python train.py --n_layer=16 --rope_base=10000.0 --grad_clip=1.0 --warmup_steps=200 --final_lr_fraction=0.1 --batch_tokens=[32768, 65536, 131072]
MLP neurons of a small language model. Each row is named by its layer, matrix (up: input weights; down: output weights) and neuron, and shows model dimensions 64-127. Each number is 50 + 10 x the weight over its row's rms, rounded and kept within 0 to 99.
After each neuron's rows, "fires after" lists the tokens most often just before its 100 highest values on Wikipedia text that the model never trained on.

L6.up118:61 49 52 46 38 27 55 52 36 60 28 48 49 57 39 31 66 39 40 37 45 40 54 52 45 57 63 45 41 55 60 48 40 65 30 44 32 52 59 43 62 31 39 51 62 56 45 39 60 42 49 38 41 55 48 55 56 31 35 46 54 39 54 43
L6.down118:41 52 29 57 49 59 49 41 34 49 52 46 52 48 51 45 56 55 44 51 30 44 28 40 59 45 61 44 31 29 48 43 59 39 57 14 62 55 45 62 52 38 57 46 52 29 43 53 61 50 46 66 47 48 48 46 51 48 43 62 48 39 51 44
fires after: "-", " Stock"

L2.up407:44 38 52 57 58 44 53 59 47 57 36 50 53 55 42 56 53 48 43 45 56 58 49 56 57 44 63 49 48 46 37 27 43 25 47 50 40 44 37 51 23 61 63 50 52 36 49 47 42 37 60 60 53 41 56 52 45 58 42 56 61 65 63 61
L2.down407:49 36 58 69 43 35 51 66 53 44 43 52 39 53 34 71 48 53 39 36 53 62 49 51 45 49 44 37 51 44 41 56 55 49 47 61 33 48 63 42 37 54 58 50 49 30 51 58 65 48 49 55 52 53 44 57 54 48 55 53 82 43 64 72
fires after: "|", "\n", "-"

L2.up113:55 36 45 39 62 32 37 45 40 44 51 57 66 74 61 50 43 38 67 51 53 58 56 61 63 39 53 38 52 55 50 33 53 49 55 50 56 52 58 39 38 51 39 51 36 58 45 58 34 55 47 47 54 45 48 68 40 63 51 51 35 66 55 50
L2.down113:61 47 50 42 47 41 58 53 42 35 47 52 54 30 41 61 57 49 52 50 39 56 60 59 55 45 54 46 65 38 66 44 48 46 50 46 51 59 56 49 38 66 56 52 43 51 51 31 51 47 36 40 70 60 44 60 41 43 57 36 60 42 57 27
fires after: " (", " \"", "-", " dis"

L7.up992:66 68 57 59 54 57 55 73 49 44 51 57 34 54 79 79 46 40 65 45 33 57 60 41 53 57 45 48 31 38 40 42 48 41 53 55 58 56 55 60 63 50 65 29 46 40 49 59 60 35 63 59 50 54 37 42 53 43 62 58 43 63 50 46
L7.down992:58 44 42 51 48 68 60 51 70 49 54 57 38 61 60 58 50 42 44 33 38 45 32 43 35 52 42 67 47 61 66 43 34 74 53 39 61 62 47 66 40 41 31 49 69 41 42 57 59 26 43 69 55 51 48 52 58 43 49 62 36 71 44 56
fires after: "|", " |"

L2.up1274:54 41 46 46 61 43 53 54 47 48 58 32 37 49 24 41 52 41 45 39 44 54 51 37 47 47 41 55 42 42 42 56 49 45 62 42 36 52 43 57 42 45 53 42 36 51 35 58 39 52 65 21 60 53 58 59 55 60 32 58 46 51 62 66
L2.down1274:48 50 37 61 58 48 68 67 46 48 72 53 48 49 51 70 43 50 35 47 52 51 61 35 37 59 57 37 66 54 63 60 53 30 55 59 71 61 44 60 57 43 45 47 47 44 36 62 48 59 69 69 47 35 39 62 48 59 48 59 25 37 45 54
fires after: "|", " the", "-", " a", " D"

L2.up61:37 46 55 74 26 28 53 69 64 44 43 41 36 45 53 32 40 48 40 56 57 46 46 42 48 42 69 51 53 44 60 50 47 68 39 42 42 45 42 44 45 36 42 54 54 55 63 64 37 57 41 63 44 41 55 51 46 36 59 31 41 47 62 59
L2.down61:32 46 38 68 54 49 45 55 49 79 60 57 54 64 39 55 50 53 41 47 60 43 46 72 50 41 63 46 38 47 55 60 57 67 67 46 44 40 35 56 43 57 67 48 60 48 46 43 47 64 44 52 60 37 49 56 47 48 44 51 32 54 43 70
fires after: "-", " A", " so", " a", "ona", "A"

L7.up350:47 47 48 59 48 54 44 51 65 67 54 54 64 29 54 38 38 58 64 44 62 50 48 53 68 45 38 49 49 58 57 52 44 42 55 48 47 54 50 46 46 38 52 49 58 49 51 27 42 37 55 24 39 39 48 50 39 44 49 58 30 49 49 66
L7.down350:64 59 62 58 33 70 45 49 48 72 51 59 50 38 40 36 48 57 36 48 51 48 40 38 39 27 44 47 44 44 53 35 47 56 59 44 55 52 52 45 32 47 40 41 55 47 53 44 45 48 50 39 42 32 49 53 48 49 51 63 60 65 61 36
fires after: ",", ")", " is", " was"

L13.up1113:61 56 51 63 49 58 39 56 43 41 49 53 51 37 64 64 55 48 47 29 54 57 46 34 59 49 66 36 51 58 44 41 45 61 62 52 47 56 59 47 47 58 49 48 42 41 24 60 64 37 60 56 46 49 36 52 47 60 53 38 49 69 64 44
L13.down1113:53 52 56 59 53 53 56 53 57 38 45 40 42 52 39 44 69 39 47 52 68 46 10 53 63 57 61 49 54 67 48 59 45 75 65 52 30 47 32 63 44 58 51 36 57 43 57 51 66 58 48 46 59 58 36 41 40 51 36 50 39 50 50 53
fires after: "  ", " and", "|"

L3.up177:45 39 48 58 37 39 44 51 49 50 34 44 40 38 43 47 43 37 51 35 57 53 60 44 55 41 61 48 38 45 48 53 62 48 62 64 60 53 44 48 26 60 38 66 49 75 33 46 57 40 69 62 35 52 59 52 61 33 57 51 48 40 34 46
L3.down177:55 50 27 58 56 53 55 56 36 46 34 50 43 37 50 48 31 70 46 35 42 44 45 63 28 63 51 48 48 50 51 60 58 47 45 29 56 46 58 42 56 42 52 48 57 54 51 54 51 68 59 49 35 51 64 47 37 46 39 38 35 69 67 50
fires after: " in", "Se", "To", " To", " In", " comp"

L7.up491:56 39 41 62 62 45 40 49 35 47 53 52 54 47 37 32 51 52 58 44 48 31 40 77 60 59 52 40 62 37 54 59 54 53 57 44 41 63 41 74 36 43 53 37 49 64 59 52 35 35 54 63 55 44 54 57 74 49 24 51 57 60 64 46
L7.down491:52 48 48 47 58 35 54 55 42 35 48 14 40 52 62 32 45 58 48 60 50 56 54 55 44 55 47 37 59 31 36 61 42 45 40 49 53 49 56 58 61 59 53 54 51 47 59 35 55 62 57 64 61 55 47 34 48 46 55 57 39 40 53 61
fires after: "|", "-", " Add", "′"

L2.up223:54 58 64 40 34 65 64 48 45 43 32 55 61 38 44 47 51 47 50 65 43 44 36 69 33 53 40 42 68 40 54 71 45 49 59 49 42 49 48 47 39 56 38 42 57 61 59 57 47 59 33 49 44 54 49 61 57 34 53 51 60 41 55 73
L2.down223:48 56 74 44 52 47 76 28 43 43 48 50 51 43 47 46 47 40 39 60 54 47 58 45 53 44 39 36 65 52 50 53 48 58 61 42 42 49 42 54 51 44 46 40 50 53 71 51 54 58 50 30 52 55 49 72 46 40 71 59 47 48 23 66
fires after: "19", "-", "|", " the", " In", " in"

L13.up867:57 76 46 74 52 66 63 63 59 46 37 59 69 38 56 56 37 60 39 36 37 52 44 54 51 56 49 47 35 52 41 44 41 63 43 59 57 36 54 63 36 59 50 56 53 48 38 55 60 51 38 55 38 49 45 50 48 43 60 66 59 38 59 50
L13.down867:47 33 55 47 42 55 71 28 60 50 59 51 54 46 42 60 51 47 49 42 33 62 55 35 47 79 33 54 47 48 68 49 52 50 74 56 50 52 41 38 35 59 67 36 44 57 51 34 61 41 53 62 47 62 60 46 63 42 64 48 49 38 49 52
fires after: "|", " |"

L3.up858:48 43 51 30 42 37 68 56 52 50 49 34 50 55 69 31 54 39 53 52 50 55 41 26 36 60 56 60 45 39 29 45 29 43 54 42 60 53 43 41 64 48 43 28 58 47 61 62 62 44 72 44 37 44 38 58 68 33 41 47 47 41 75 41
L3.down858:47 74 47 47 46 41 44 43 43 71 59 62 41 57 27 57 22 59 45 38 55 61 44 53 71 50 56 45 65 57 59 43 31 50 57 48 39 39 53 53 40 45 39 68 42 78 54 61 58 44 37 33 65 55 74 53 59 50 65 51 49 47 55 49
fires after: " Candidate", "-", " w", " League", " Inter", " Cass"

L6.up588:43 30 46 47 55 29 40 46 65 58 53 55 59 50 48 50 60 51 57 58 72 42 48 58 45 60 42 41 47 45 65 43 47 23 47 41 59 49 45 52 66 36 53 62 65 34 61 43 53 55 63 31 53 45 58 40 38 42 47 49 63 49 47 45
L6.down588:41 33 41 44 44 52 41 44 34 70 46 54 56 33 57 45 55 42 36 44 52 43 57 52 44 60 43 49 49 47 46 54 43 58 53 28 53 44 59 61 34 56 43 65 66 57 46 53 61 50 53 39 48 61 54 49 43 46 42 55 73 47 40 30
fires after: " is", ")", " was", " an", " =", "'"

L2.up843:58 49 49 64 38 42 40 53 51 52 52 58 53 37 30 48 63 66 48 42 37 60 33 63 48 58 67 40 62 54 43 48 51 44 43 35 51 63 46 55 37 55 46 39 54 39 48 51 50 68 47 43 59 44 69 41 69 63 28 77 48 54 55 56
L2.down843:35 48 42 69 56 45 63 66 41 43 58 54 33 45 43 42 59 56 37 61 44 61 47 30 39 60 77 46 54 58 62 54 42 55 40 46 41 52 39 46 43 37 50 33 47 49 51 49 43 50 50 54 45 29 60 39 49 54 45 44 53 49 43 52
fires after: "|", "Al"

L3.up782:60 59 60 33 50 47 58 58 46 56 48 54 49 50 52 57 50 37 60 61 65 54 52 33 48 58 49 61 56 51 65 65 56 52 38 40 56 69 52 60 44 52 52 55 35 47 66 47 56 64 42 44 18 51 53 70 39 40 42 62 57 40 48 48
L3.down782:34 48 45 51 68 50 34 43 53 59 63 62 62 47 62 44 56 24 57 43 65 33 24 54 47 55 64 40 48 48 37 56 43 53 67 37 66 38 49 63 62 69 46 46 43 39 40 53 39 58 37 44 62 59 41 66 54 72 57 57 37 59 39 49
fires after: "-", "'", " the", "=", " 100"

L2.up940:32 51 53 82 43 41 42 65 34 59 47 45 67 43 40 56 64 74 63 45 48 45 62 62 67 46 62 53 55 60 48 48 42 65 39 40 51 64 53 64 36 61 39 56 32 61 55 50 55 38 54 63 60 59 53 46 56 53 51 59 40 45 38 55
L2.down940:44 54 27 56 53 64 41 31 54 43 44 57 64 33 42 36 69 31 34 47 23 50 50 40 38 57 37 54 57 56 43 57 44 60 38 55 52 63 42 49 41 47 57 50 49 59 50 24 56 49 60 43 44 45 60 40 36 59 54 41 46 48 56 36
fires after: " |", " is", " be", "|"

L2.up418:67 49 54 32 37 60 44 42 46 52 50 62 42 59 39 42 46 65 55 44 44 56 36 74 54 58 57 46 52 63 57 58 23 57 49 48 59 56 40 52 54 50 47 52 40 55 59 63 45 50 54 57 46 50 68 41 45 39 22 36 56 61 47 54
L2.down418:23 41 38 35 51 65 45 48 49 46 64 34 50 59 39 57 73 56 51 48 62 48 36 61 50 52 62 49 46 62 64 46 56 57 69 52 39 71 50 66 48 34 56 51 29 52 45 27 47 49 60 46 36 46 49 41 38 43 60 64 67 46 45 53
fires after: " \"", " (", "-", " opp", "."

L12.up490:64 42 66 51 36 66 42 54 53 42 30 66 42 54 72 38 42 51 44 55 54 43 62 57 60 53 58 63 49 42 64 41 53 63 43 49 48 37 66 41 38 47 48 53 51 64 51 41 42 44 55 52 36 54 53 57 51 48 56 42 54 55 41 42
L12.down490:37 36 53 55 51 47 52 33 41 47 39 45 46 60 43 48 73 58 47 44 60 45 45 46 54 58 58 51 40 50 58 65 53 54 44 34 59 49 47 55 55 59 41 38 58 42 43 55 56 31 35 47 71 40 50 31 39 53 57 48 48 63 50 59
fires after: "-", " a", "W", "E"

L3.up3:48 42 54 43 27 38 57 58 62 47 42 42 40 54 52 54 50 43 34 58 53 45 45 52 46 48 60 39 61 51 30 44 39 52 43 53 43 55 58 45 38 57 30 60 69 51 49 30 64 50 43 55 39 46 42 47 43 69 36 73 52 41 65 51
L3.down3:54 52 62 53 70 54 53 54 50 38 53 46 52 49 58 50 64 55 77 55 42 57 41 47 49 55 35 38 57 42 46 66 67 47 62 50 51 42 59 67 39 34 45 28 53 46 39 59 39 58 60 54 54 52 68 25 32 49 35 34 54 50 46 45
fires after: "-", " opp", " most", " number"

L3.up171:54 24 40 45 60 41 43 53 41 62 44 42 35 76 53 39 47 47 55 41 40 54 45 64 57 45 80 48 52 41 61 51 57 66 40 61 54 58 36 67 63 39 54 30 36 44 44 68 44 58 64 42 58 24 58 43 56 45 54 50 52 51 44 49
L3.down171:38 60 32 55 66 45 50 53 56 48 44 56 47 48 59 54 51 45 44 54 56 46 39 49 64 52 47 42 56 64 50 47 44 54 40 31 47 59 48 49 27 48 56 49 41 66 46 46 45 56 43 52 29 30 45 57 43 47 58 56 55 38 53 37
fires after: "-", " \"", " micro", " ("